Part of a small language model's weights.
Architecture: RMSNorm before each block, rotary positions, no biases in attention or MLP, untied embeddings, normalized queries and keys, capped logits.
Training: a variant of Muon for these matrices, 465M tokens, 3545 steps.
MLP neurons of a small language model. Each row is named by its layer, matrix (up: input weights) and neuron, and shows model dimensions 160-351. Each number is 128 + 24 x the weight over its row's rms, rounded and kept within 0 to 255. Numbers have three digits each.
Before each neuron's rows, "fires in" lists the words (lower case) most often at its 100 highest values on Wikipedia text that the model never trained on. A number after a token or word is its count.

fires in: "had" 21, "who" 20, "all" 16, "have" 8, "a" 4
L7.up120:170090114142123143124143122141114137169173116135098147128101161128159128122210141081125109098178122112125111202145133092182110129170101161158143174141131126151117163141067114144107111129118110142112133129133126126081115128125110192103107113151127110137107094100115150186160084131108126176118113146124151150131125124095112136113166094135095138131168147114107106103093132105144125124134092126120166137078122173086087118118108099126110153103164132137082124138119117136109151107138109135117098126138155140167123123157137162139086152128159152119162109145141137110132103144126134097

fires in: "on" 29, "october" 8, "june" 8, "may" 7
L7.up177:102135144138147128154152105122113141119127136142131097130129070137081101126144107129156130076091107110141160134123105143134142107147119137113059142134145131150133088132138111121125109167105112108103129157104123116096134120109125108092150138129150137088124131129090128115148101128151107153076102121107161102102097079114131185110138121132112178114109127124129167138123135118127164160108128156071107139102139138143111116120154117112127131093135125108125140116125154124143159128141095142125082126157168123115107129085144116103105116151174150173146148160126132098155129139163083140

fires in: "a" 23, "in" 15, "an" 8, "jost" 5, "hush" 4
L2.up1371:152140115138109125046137147147145113080102135095105135145149129151148132104200106122102105093081136100111110123087111073119163138140148148118125175102171100093116110141143164131117113089135144173177152164112114117114147141124135169114081132134148148158142109140138120126129164111113140131149145116145101132119120139128106113113117105135126131117148144133127129162096090095124126117140130098111133102124132149110094139112121132122127074107156144135136124129130143122140150105103119149178145091112134119132119163120130128144108115202165124148065142186091113114122103133147129126

fires in: "and" 89
L6.up1036:118109150115133118143102177137106134102155129145120154156147142186113148135090102142134139115149156122141110111116131133099149140146085146127191118100151115135121116103111133136099119137112144122110120149143141139161135112071118115114169145172120127121135152175124093130108126134157138153149133133117179130173126098140135160142143186111136113135151149158146182118108082119164183125129145136123075121184129088120087138151120112133106089118081127091134188126124112108148123101138141119153119154140146083150080114144163153112179114094107110118112138109124135122142139143155191142

fires in: "to" 47, "the" 29, "a" 6
L2.up1033:155174117134113108156079138120097154129135157160128105111119117120158129136109093093115124124131130133123112129150133125138115138136117129169083102088156161090104134120117142107149146161053135112127140151126123142152156135152093174162149126130125116155193110127128098098125157128170118141110139165120104138120147117108118156129105125099120149107174146075149115124144096126169123154098140110094154113148140131163139148118155129143161135156119146116154154156147131145140144127180148133124125151131116161104112134117125136136133125130099076129099141112166128132155143121118169156

fires in: "the" 65, "on" 5
L6.up498:096095174113149138179117119116100168137169082085145114122170101198148145145163138123109157159140160135104150144164102075126116117150108121137158170137140120157109158114113114074143141134139145146146117109137109097141143115106165165113107124108090134104141116132087147088102105086142143150124138098119147109169122155099147121132149138139143171137144145122143126129136122132143160156108122077106142121103118143100107105124134084131096136095115142103118126125150121108124098097117142112146139144095126133128129138122152174122146113110180158102128132119132123148158096158106101104

fires in: "the" 34, "both" 12, "four" 4
L6.up730:116153143131091137121121112141139142086156161145131115116120145138122107103139069165092120099114145143130156160094095147148116115089136112090164125151148144115127139150092122111158098142156167153111173136169134134149095131134143098164110088098095157103133132116127160175156157134119113145128114144179103088155127137132133123109148100113150131152142159115118141190083074125107152105153111113219112115166125144126057126101129127096121135121099132125125116149150127146151092141130127106082158128147121116096190162148134098138087148094133123101132114119142111119118132112130109102

fires in: "it" 36, "was" 24, "is" 18, "s" 8, "italy" 4
L6.up27:086141141108106120105108137117117106141104139148126142085123127119101145132116120113116177139114165157155119117111120122120120104112148168128111140121146153119120130108142164123129166155179088186113091157121114148113163175098159109154089119119147140155113131127124145104148135128124129093148121140135143132161119162142108129103156125111146088118101109130115142126143105156175117129065082140138120096209137111127138114105139148139138143148151108147116153148141106153126160106141126049108150090123148172114105187136140107168103145109113134141153141142135142093116111130095120130

fires in: "other" 35, "the" 23, "by" 5
L2.up213:111133149138139127116071160149119128202119081110148086130203156131179133145121133110116163117131147141167075134121165171162120142134139080124160138113126171167135160133123136121161080087145157117092124093168158136125132107104123133144145101100161132107170154087097111147165146133147118137134129129111118118142131167108087148137150167148128103160129111122103119157135100132129119151104128070145098123102122103111121172114157083116132117174143165083157131121108160137154110168105117122109077117138127175118141137149126131100152122153120091124111138107142127152165098099114113111

fires in: "the" 23, "states" 17, "leading" 6, "royal" 5, "romania" 4
L6.up1031:181122151152121084145179105132122117103124146112129101150134120139114088150130109131104135149074128116119137101118100142150128156136140113157127166136156105123163153123117142174074115135143093100111150192145126102117140114150111149089055111161127115134121124110085088150110113136158118085097137162129113109164139140136101133096145159144132144109126163124095116100179111164112087151116125136107108101145115117057125141142110177113136105099126146106166131085114131131127158134101125132187124139095117141107127139132134087120150119121094121145107151132137104126122113140132093121

fires in: "while" 12, "house" 11, "telugu" 9, "they" 8, "to" 7, "she" 7
L2.up778:188161125115148146087094120132112142125147112095150121135125111129133117139119125082143155127141103145102109168108128119111096096112133131097152122091162138109132100169163151132121091095106135119147143137096107112147114150132091143148191084160094135142146128128136129127137124161134134135109158169139094101183142127102087116115122155170117114128176146134126143161160081133126165169150117112188129167164128106159123175107150115100162114163134147097123123149160160088104117135144149084153123113129134169145147133144124152165089116099170102106161112158144125129124161124122160095

fires in: "27" 15, "26" 11, "30" 10, "28" 9, "december" 9, "29" 6
L2.up287:161108116132143163109125109135142126125135154144119134143083142097163086154154142128083130087120132123110105088132111143094177100084104141118091144058168141107155103135092173135164097124117089144167158145162143133127121161125100102168115136098146126131150153112137140159163115084113142082134132195112106114116097123146112133150119112155140134125115122093146076103128083111139094146128142112102134117181131176143139110120096148147168127114127093093117164173161115139111144162133112116163139141099120122135114133129166116142128151146131155136134146164121110164191135160139176104

fires in: "on" 46, "august" 5, "may" 5
L2.up337:097117127158151155071081106156132129120087128179158151126095159130142121144134131182130129110147158124170114151119120117186150144155138148121104149120114096128136136109182152162165115096124107126111136104110101109093087110144155130109116140106086099141097109111104132123111139140108111188089118124100131162092075150154146124135110125098094136132095124144113110113127148131162128183128123146131108138149122149106123101126094118174122089154135112100136143142104143166111176153087141143162095123138129120130119119160080129121097127153132108154096123160079103136137126135086096096

fires in: "and" 83
L2.up895:125128124110127155108097095119145091135167142136146138088156114148178155109113106099142163143137132124131128101114145120124134102141130107120106125142145083098161079124118161096135116163140150089134172176146117117130110125129133120137150183137082092131115194123150111138145137123106115084109132128161160096129113102098122109108115120140125138123139133116106143164140097115091126139125089116137128123107132153124127121115131092117152103154201122099120139160147105138144094156133122116123097149119092093117119105177157121161123078165106139099116128119105136159116151140101057126

fires in: "as" 26, "and" 19, "be" 7, "his" 5
L7.up715:118153113111090143126129138101158093108104184133139192090120114147144134152147110127111127141167156158135073128112133146101155156107123172127149116130161126075176164129125128128148155157130117139124098085100106120112119116095145149112124120098106117177155125134126129165139084133179172129142120154105125107160162092154129119120151134172143112133140134117131131130135082077142145139089131138175136133093101142125121144122064103096052133134122153179074153125137138152170138112111113163131115164102104141139130110155094102098152082113124123159152122177128078118152145153142112112

fires in: "to" 78
L7.up1367:101127150141109125147137146120135069129139133146146109088130108148116117153177131137109134182188167117121130150146129143126128128106130134139136166150148124095110106127095120124117133167140107129159156091142155086105108133087094108120132138152154120088139094139120089136090091161141100137141076174143144127106077142130112154166168122115110118094108136118131152103155107068113153123153150147139183132094142112079097091115140134104117167142133122079125084162154110108126149114158111108149132155140117103136099132114104099135109150122165098131108118141135151133106144099121145123

fires in: "to" 33, "from" 7, "as" 5, "with" 5, "by" 4, "friends" 4
L7.up266:139150173105100120093138151124115087129112127128132158125127133084122142162154150085117114109159148087096110154127159158133135135153136156135129142139128117130124131158099132124112168165160120107141121145168148100112133162142105117140091124171143118097165092117149119083090128144126104141104135145130136109147125140107089170148148151112102101096080139117116142107129122116099146117137128153128175127084154118140115129109128102126138109111105140107132127180157122148096175154155114132168166147126104122090190149103067127115135159141092164142086106109152131106107146066128171138

fires in: "of" 33, "while" 9, "was" 7, "from" 4, "constantly" 4, "and" 4
L7.up427:134119114098134094154108124107167113151150153114143159113128127115138122135128140148160109155143138110153096153131156131083143162113109127095135143157149145073125151101153107131151135140157149127141123156159123129107113150112121122126074109137141093136149178139132123151143122107126137101101149119086117129174100163123132151118128174104124144137154150143143111175145122104131135139128149143085101154112166107130111149170079134176128122156127146090104108086052087132154129129140172143119135130113170188133083182131094161126126062137135137166137166128157141137158106137127141096

fires in: "as" 74, "the" 8, "a" 7
L5.up38:135144161147119142111126089113123114171118129139144117139100136089111104152093132137129113112137154138112146165139144103112123148109107154113116154158161153181092121119152093088118128130171166137134195106156073138144129098093158125130148125099150134139158136102152122144109141130134109114143147139161162162141117119146125108129141089125178095129129133128158088131137123138165102126122092125124125133120079157142198140050137118105154117140114150115163143095128132152152096108156132137107110099142142117115133108099137101161144087161179133166114126120112107152155166141130151107

fires in: "s" 74, "first" 4
L5.up604:109153130125120170087123127134111110120158144064159078132149110076105125165156126149157137149124105138129108135116125110140160102142117197114106159118133104102117121110111119130105142117171118191131108149163128105139150149103177130118100102133146110106157110122099113165127101139133146143110166108147216097103090192139145128104180150090133142113154084114166140130136126160090164138141085123125135135109102118082094097117116158092148094110181124123137168121099137121117153136100144148130134108132111089144097121079116114080112159156135160126125113076105107086154114135100144128

fires in: "is" 59, "are" 11, "be" 5, "has" 4, "have" 4
L6.up762:159117149144149141155143068153113146100140117097086124120130070142117104135178093106111084144093103131133132112144081121132125117126128153135125127146171096163133131129177104087128172146114097095102099127100133141110096129140131146145146160147142080178133153099120110147123122108123075173135178140160160113126111106123126097115114126112150108124152101138112144083145098131150095168093131111093107146134146131152099133164167151106120119110160130100153159129128161123143146134104131115155092151133100137115085160136124123155156115146099104180165179108146062126136121146127095101

fires in: "for" 67
L7.up1000:120075184108106103167132123147146153157109182125118129090137088109155139139151097186157140096102115109142137149118126146110117115115123143110168156161158149147131157136119106102148172153087168136109141106092119093156141185108159153136133144133128126147158109108135096115115115059160133087153159129098102154163161119119139117156125113129093133121151115185122102117088101142145139145099119152140124105120084104114156167135125055152119126156162113142144101141153117108175110102171160119133126098095126124137123129112154158123082138141171133108166110166127116112124116139144119127

fires in: "the" 31, "a" 8, "in" 5, "at" 5, "of" 4
L7.up1076:157162156149148096119157130154159141111147133094099102114148101114116149088125116150139160107103146125091136132099112108132186115147168134112144162087107128131167136092109151149141117087110079145155113167109135143117144140144100135149118137143151103125145109132143125135137129156164147145131141155104114156139164163135126133097121160151147164131131154111119123114127117116152139138124124174116113146129082099153092137113130139086117160075117151100158152181088158136115139099109128118115146097153146088122158103155125079120112148106149136123150127091124169164100159103145139113

fires in: "i" 37, "we" 11, "she" 5, "you" 5
L7.up720:155096146141096134119127171156121110147142126111132099156148098135089136122092129130103141111101180133155121142101128115120133147095104106117100142111132140121104153096087150165123107112172140124110129128135124055126139149130095138105103109148129124146144111138113127153173156136123119091138145119109139159141142125128100161151148151125164115110134098095139148153140081155182113117137157122162107140133114155076140101125108136127192141124174121081180145142117134127097122105142144193098102168135160130113125093123115162126134124124125081151142117157091135123137152127107088141

fires in: "cleidion" 16, "cíosóig" 13, "eredivisie" 9, "gribovsky" 7, "grigorovich" 6, "cypraea" 6
L7.up1152:156123088139155126137063089177167113142124152164076100152132141074143101115108119110103142164155140107136103106125061155143121151106119143118099108094134113136115107119122149108120131140124136116121119151152135133122147104137124131158107127163106113128096093074115123114117115165152124107164143093132118132102112099094150141074132104141128128113139114127129115127077119132126118169146136107130134148109116116130131168153095135066144125132125123120147105143161102117087129147110137112149123137135105105125147126135090074122114069199150096135103108169123114140169158149145139103

fires in: "20" 31, "2020" 6, "2025" 5, "40" 4, "10" 4
L2.up1453:121132117176133109127099157145119134139152132147123084098132116162133119111114126148111135098138101065166159109181137103154121111129139158094126182108176092089098103114128111155136071122158139151169130157140121142142148149106103153173147135144092133150125122116118115154167115140135119138143156145145157127084108113112119175090137120122192128117123073101132119155154114128098136137142107103161101146163113134133096100120104093173129109124126153126093151145157085156106106175169131152118132084108118130095120120132123154107145145152114133124137097141118133113125128156143103121

fires in: "in" 90
L7.up982:103150130132148123125126134216162151115130085116125127099133181125126160138159146104147120117079088141143131130123108100132133140130099149132118137108116149098144115113139115076130112133143108155207123138123118128108120169100120150118135121129139165135109106167088154134143108170148094120113146127142103125110132163154154107155097102157131101127127152140150176202096139114197093170126128098120153105135084164135115103115106155134159111166162126119145136100090097144110152151117125105094133170129101139146130201146131132122100143141101117146143095135094097139148100152137119120

fires in: "s" 70, "in" 5, "own" 5
L7.up45:048140100102113111147116126105114126081122138119158109119122142141182144154114147120109132141134129126088107126095124099103128136169126181112164122125165151133128157134154135125107143102103128120153118156129165099117195160087151106147117132130126161131158108127091143143083131136141133129076133136129121133140136160121128116119163161138150107150155167142132133128130097107153172130113145048163139134110115131156110177140134080088153097129117106077122108142113087155086137132120096148166126150143162133155094161148135110112130116158147132116099144119124116130134122136160147133

fires in: "at" 41, "on" 19, "near" 15, "along" 4
L6.up71:125087121101145150115136138088125127142125128120124088158129135144102116153105153102128120121114114137138140121079164140087120136114113124135105145137116086085125171142095125123134142126130156129129147155130114094150060154111131147077141178104147171060150101191109151106121156130138160127138132104107128116106134121127120153122128117136157160110059131120130145194118144141140151127135113136116100172146162193116133110123115124119163122124131135087114173104158162105136126159113089139166132113137158149104117153090106138137148122130173128121148138163135101139151161133081153144

fires in: "the" 26, "it" 10, "most" 9, "a" 7
L5.up1386:127121106150139129145143122104134124124163086128133155164075136141154173143171132102132125105099148105140110122134081116109103104135108146094114134165124137099098100126129126157116142075096129178108128159119159112139151134157154154118088070129125117134126114165151161104149141109090142094125099101118161114151151108121152172158127122146137139160116151113121135156097103122130117121136165088101161099144088111137127113096128147100158131125124120139099138164124112100137148140149097119154140158140142091177081142075143152166149069170098130156194124150159158151113095125115145156

fires in: "to" 32, "it" 14, "them" 7, "for" 6, "him" 6, "the" 6
L7.up369:073151100126102141145131168136168132128096181133112122109129113158118105126087098141108128113095130109134085131159140168175172169109144161128143119154083143146138149097118131122160183137121135113111122140111128093132127145102115130153131127122134132143125138133124104130118067099165088153138132144112103115135100120114059143162127140123124162137178142102093165115144121176148141143069123142121101117115121121141108146133116139134123124150133163124099103129130124110134141157156139123100181152160128136120112136158136136135123129095095104142154175139103139145172109141127113101

fires in: "to" 87
L2.up450:093115152149090142135125176140112104137143120134142124117157088110169128137066107111136097141103146128162112121130144153152141130168118150157161160122113154108118129153117147157143151114077159111135147161173154161110120096141078168096127101133135093130160171156127099157173112107136139120126142123106156130128144182161115142119099116122099173144126149145138119135140120149129091161119112110088103101152122118096158143106112125197139125150121122125151151084125107149104131153140124135108126136124142127134111128147089131127129133162141108116132127121133116146145109151115069127

fires in: "i" 21, "no" 12, "we" 6, "my" 5, "they" 4, "not" 4
L5.up535:152106146149131124155107142142126100133166138110130145108155161145139139124125138100142116126110107148160125133134113144125137149117085128092124110123126156109102122157085162169120135111161096159085159141138125144173107146125121138132149150134173131134087156130113163155150163175089122137127131087113130163116121151191121134116104151116115124108140135089142108150107125135156096114107127105118112152099147113123143132143146112145154124117111154086151117141103123151150117155170143161156080109126134147133180104131119143150139185116098138135132133169152091143146130147105136144

fires in: "and" 63
L2.up886:174144150086107076109123136119124125154140123125117142157131114107127142138112156146182150131140118133154178179129093139099141107167145144115089084118115113154168087138118123116137153154097144124163151168144100121127113109151134106168093142138135120153139125084125118108157107127177109124143083151101095102101129104123132126132167123159083195145122118092158082100125159152177108158107114149160123129126107136133103147148136141156103163122181122151095134130111120124117120112112101139082087143133133126086153135177170116133114126133122133109096150146103182149136135141143138138

fires in: "and" 75, "up" 7, "by" 5
L7.up330:072178119179191132111141139140072143130140160087109114084159104139109112124152089139138150129165151141102141117115173164147150120084163086153116137086120102112171108108121114100140105146119115141099151141113146113113087143134092123106140171106145140115103174154141104140098159161142106164110123136146114131161104144119079114084122125120116154116110153107127141125173144126140129118149157144111178154162149172125124121087148151134098124115128110100085114128102114097130146113133131075131134133099137110132099140098163130140153158086123159107120114087150135104131123101132182077

fires in: "with" 41, "first" 5, "player" 5
L2.up37:100126137145128114109145127144111160089093117121142071092085154110153132090163114110148154125161144201123143127121114146139099127132158122136150109171091093119144144126121140134157115162120145146117161172133149108115111175105115105115133110160128148109171153121101139131134137142086096084128168121125161113130137124092139134103109099088106151107101102136160124136126116120119125143147134151135135066148105128125137109130129136103131134125183181154137108156157162114107104146112128103157099136085099128161168121163153135128122091145114121121141130168115105156147100123123120131

fires in: "april" 15, "august" 13, "november" 11, "december" 11, "october" 9, "september" 8
L5.up114:106141112121119124116094127138085150168122136122157169160154092102090102156120138149109144103151104152119140102090137096144082139169114167144112112126116090141157159107102098140153133150128132140092118154088120125132088107129099179128115099171125127100125106135070164106138109154122108110127143085127149109089147134111126130131167104145082150167120150092157176108127113130179109110151114153105148155134170156143120119128124122152094115119126155118100099151139139141134115129148077102145165092163141117118111098179108141141121172117130090123136141163137135141088099117136106126

fires in: "the" 100
L2.up1192:106158120114082079148147133133116104151126133112114132114145160156158160142110161136103104116143166108114165101164146132156136131140127134109067144107127174134132136102115147104118134118151120125062131109130125170144143114131098127133110144133155121148137122128108166172100158118144136125163093160091125104100107111129112116110135118122106114146143125092144158107152096102151105147094072094112135147131143148123117152094161160155123109169090196087131113124154130169188141127131133106145136174158089131111119150134164133132149128091142127132135123160121116095155117097109150137

fires in: "be" 53, "been" 22, "being" 7
L6.up1351:070072167129135156104141102103115132115145120106137132142103195071094145108064152116087089198117136134157188140104157080130114141130111154137086159166136148117094128146154144124129099125177130126121139115119067140136084139095164123105088096136137093117137118112126147111107119100162113136122142146104120167115108123135119123156130110090131153141161145162158125135186163140107132132115120153149114076115157131134146143119093136104102123126138159107121115113131130074128142141104105114083115113144169108084139132127136170137155112169161097130149127146112106110122124154102134092

fires in: "5" 14, "2" 11, "6" 10, "7" 8, "1" 8, "4" 7
L7.up779:123123184123149136134121142084156097146140126123117118119123168109152162161107148157139163097138141129146123182107132189121131101158124165133166133127147119166138097159140093091116131113145110172097112156112127142088185136150137112156145110118141130089153120138124143127126123098144060086167115119148138146127123151126145105154137077150123156136164123156117134125154118152107152122080131117124162129132153131121141110091120095131106174168131151112148128092129104120120163168151122083129160111144097123123121149113117143142122139114156109119129120136128101150184148123124097160

fires in: "were" 25, "was" 23, "are" 12, "been" 9, "is" 4, "be" 4
L7.up1202:131128140107132120156115077092122140135114111137177147124132152158114159110094126106107122132095123133150161189139128126158143091138124130154132148146124175104094111136143160128113136160123104098124091139107066137139073148136132165160138165112174089146102117094143128125142128162125128136084140131115127122158155101102143146153141108104099095119128111157135123117132105149160089091128135117126129116135076129097149156147143119140128109142114122127140091122139128103172153147157137118133082130094135133104157157148117121130126160130143118188111144130135149125137119103147160123

fires in: "he" 29, "king" 15, "dr" 8, "under" 5, "major" 4
L2.up968:127122153132105115155135135124103118143137128134129121156139096131157121126152090132080114136116095104142094132100133077127132129126106146114109131175119129142155112135121144133117132138100139111127145135147138168147101148087127119142135130161122096096089121132154138147117158156114159098125127135156158123122123133145134158090178110102127116122167119089140096127147146151088089115083109120076123165124139122130118116118159129125150126143128161145171190140146109107116142140080113147103167106143116134139062136131164148125129099148124128139146070140115152162145133138127138154

fires in: "the" 38, "a" 21, "as" 19, "two" 4
L6.up1418:134139164137095169079112136096098102132108140113148135130106146077121110148178104133087141108127144130140144113132091136137123100098116100146097143136123127116170137136136119136120165161083101159091125176086110135170132093126111121121121091135146126119135091116172145159165118126131133117139135185120146145142167144120152137140104130082121105101142109124142116151127112108107113146116145147117135146142118130168169168133173132113156138130102115095117136117136120137151116126191113081127084142151141094074121134102159117134112134096109094154163099134160151146143150119102175191

fires in: "the" 28, "including" 22, "like" 9, "as" 7, "lost" 5
L2.up396:099148143157107106092165128155098137107076106121130107134149116117098122131169145110135136151092141119168153148107128129157112104176151141165123118127094116125136141170157139168153154113114177112107100170127125093127154136153118088117119136130138138149119114134113136114127156076131142154101120158160114092128122144084111156159148103151119106118160127132176120123146174120145152124126137102154172175113112118105132123107140141118096178102128151123116114124149178128184134132124106135112144100098111144168153152127108107117109189162109120167107151160132126139127100104141075112

fires in: "1" 54
L6.up897:141093091094096113153123153101154124173116115072113121107148219106155095144128144111120130116108133160098164139107153168120079186137100108136192126132138148117146105165115141157131111132158139135126141087127093082135139109072120139108113105126118129161086151129104117077080086081146122137169131128134116159107144108085128145143152124094150136146114118149150156119123134154140119151097106129099132167143142142085160104153123143101119099107137151132153132112164124108121142158142119126097129128161101083163145104130101119114113150095118119112111123145114138132113128134110108129

fires in: "was" 24, "is" 16, "being" 6, "finished" 5, "lost" 4
L5.up889:141161140115126143128113136102141105127136153155088149106095134092124118137148127170142120113107184137105147097133131148146156102113102163103106166123139152134116101127134141108139144106092115133132134119116184145132135087129095130144108140112118132170130147093179133122132167101136138105109141147072084112144171119159118109141147138138111087110144154141100088159136148146135150103157162121134106129139134130108134154110108063160105110132090116123111147111162132136153131087120128117112118098142160136126178170137112106132144066131143149134097119136135102163093104140100160061

fires in: "is" 14, "to" 14, "be" 13, "was" 12, "of" 6
L7.up100:087111184171113137115083073120125122119110150107144115105136144136142111098109145159120117112118130133103123152122135135119137106131090137100104124150138159116085141150088072126136153146102124174118109126128137126138076134157137093152131155148157119104136163142123061144136127150134136127147135123137088180081142126153160146111166132057116096111141156110154130116140133132157091140117142134134156112115118143125150108079151142154148145131089138140129157123112163089132147135076105111062085125123130124111084147102120170141150148105106100107152098141141127139149127174119100129

fires in: "three" 22, "two" 14, "six" 9, "four" 9, "five" 6, "seven" 5
L2.up358:115140134131095157141128126148142159102130152130136179127130088125175129133110116152126131170161126104146120117143169114131144131084144122123115101109126140101143121121101129101125082139157113139107126137138139152175103131102100133109141164126126100131130127109143160133142155159107114131134185140152137121105124117130110090106168142169119154153156173105124118149176108138122112138108094090148096174101094165100125142147142139125120101160138130106141120136135110121142119138108114124161124123173087119121108117142104199134115134080119127081124078127155121123141107115102161132

fires in: "he" 43, "she" 16, "they" 8, "her" 5, "family" 4
L2.up432:175112151141125119154108099109136108144136151156078141094151141148118127133109118104126115132160179105106111134137129110140151085146123132134144160132108167112129107108139137159144141107125128117127126131096148098152166157124083114151126154145116126153128150163161102146108121127137128132159110166097134101150129111122157102130118148130133129112128132092145084157135106132119149085100170099078121130126121124146139146123146131167146147119083105119120157147129134093128132121146145102124128125139146111113132118144140127111126111148108107121155178119104139101115128141164161137

fires in: "to" 52, "that" 9
L7.up980:129098115159153084063153158127137139136165108144139098122191084133097169141110121100131149121116067158145118119081150118122123119112109155140132127130114071104092141092111124158131118116116150100084130133128150121113095145128131120165120142146091107091150091137101145146123148120081108158103093165106143131120144122107141168147109118114106146129115146129116128138134143151157087141069136093098170102128133163112144111140139119107125099120111133118105123122129139150102090174149083097126054137159138140101119150137144135131093119135159111139140076124127132128073133110137106097

fires in: "on" 28, "his" 8, "its" 7, "for" 7, "where" 4, "in" 4
L6.up1144:124142137109113106092104118152082132099115126096114109130121079144157122103115121131122144133160131134146079148130129145165092128149111135121111099127091093121150152117108120137140127130112121153147113115122105140153142148065118127144098155112094121136131156115120185111090104136148137120105158151135114162113116142160112123110102151157132106142117143138127120134132140124163089139090165103151154135146179129106133111123108092145173139129129131095109099161130096164063118115153131160142121143090152155138094112097121122161121120082080114102122123143152110077132102151109147093

fires in: "in" 46, "but" 16, "however" 6, "as" 5
L6.up54:171178154107100135131147131158112140119088141118114147113133149104152154123165146093123100139131111147093109130122146106163105185075125163082146114111139154119142134119103118172143133141102116141141134154125154147117152103091136182097133101127147139149134171145147105114120141111175120115090144146123124166139147113151112136104115108182200124090113137146132108131153137120151101138109113129131101097118085144111090138137167120131109125106131108080134127135089112138071071121115140116121144108148153185139138157141135146129158141147167130132132076124120149182132149161113177128

fires in: "the" 30, "he" 7, "it" 7, "wire" 7, "this" 5, "there" 4
L2.up607:168098141086163146173105124119125133122169158150124140122115182127127117095139150144109097146105112129124125131123103109106119131143105110095149160160152132143111145114067161141147123133128123149126102172151158151151149164135156133147121119144079067168133101108171207152147140164120166153147108135120109123111131119116138101162117205130172093095140146155137153110130079137160102088115123102113149132123131139080133136122110100140175087103131127169147174094110121130131103131152102129120114139084129111081101117133114152125133099101116130144136146145131127134104136144106169150

fires in: "a" 97
L6.up448:103132141128109137134124136149125139116123141103111127166114146134149139184122138142135122122108178124120122183122129094132123155127138119115117139121108132111145143107101101160097126138112165115117106094166093145149089096056159118099174101135126187117112142141131121146143126154158121126141133141152087146114108158134126096136148112125145109114142172096178130167124131114136114148090141118076118128148126099089114129139156117099071107125126095119128103087127129123150151153122126120064117095139116132123146132171175111063127128105130172124143098134087103144111136179107160142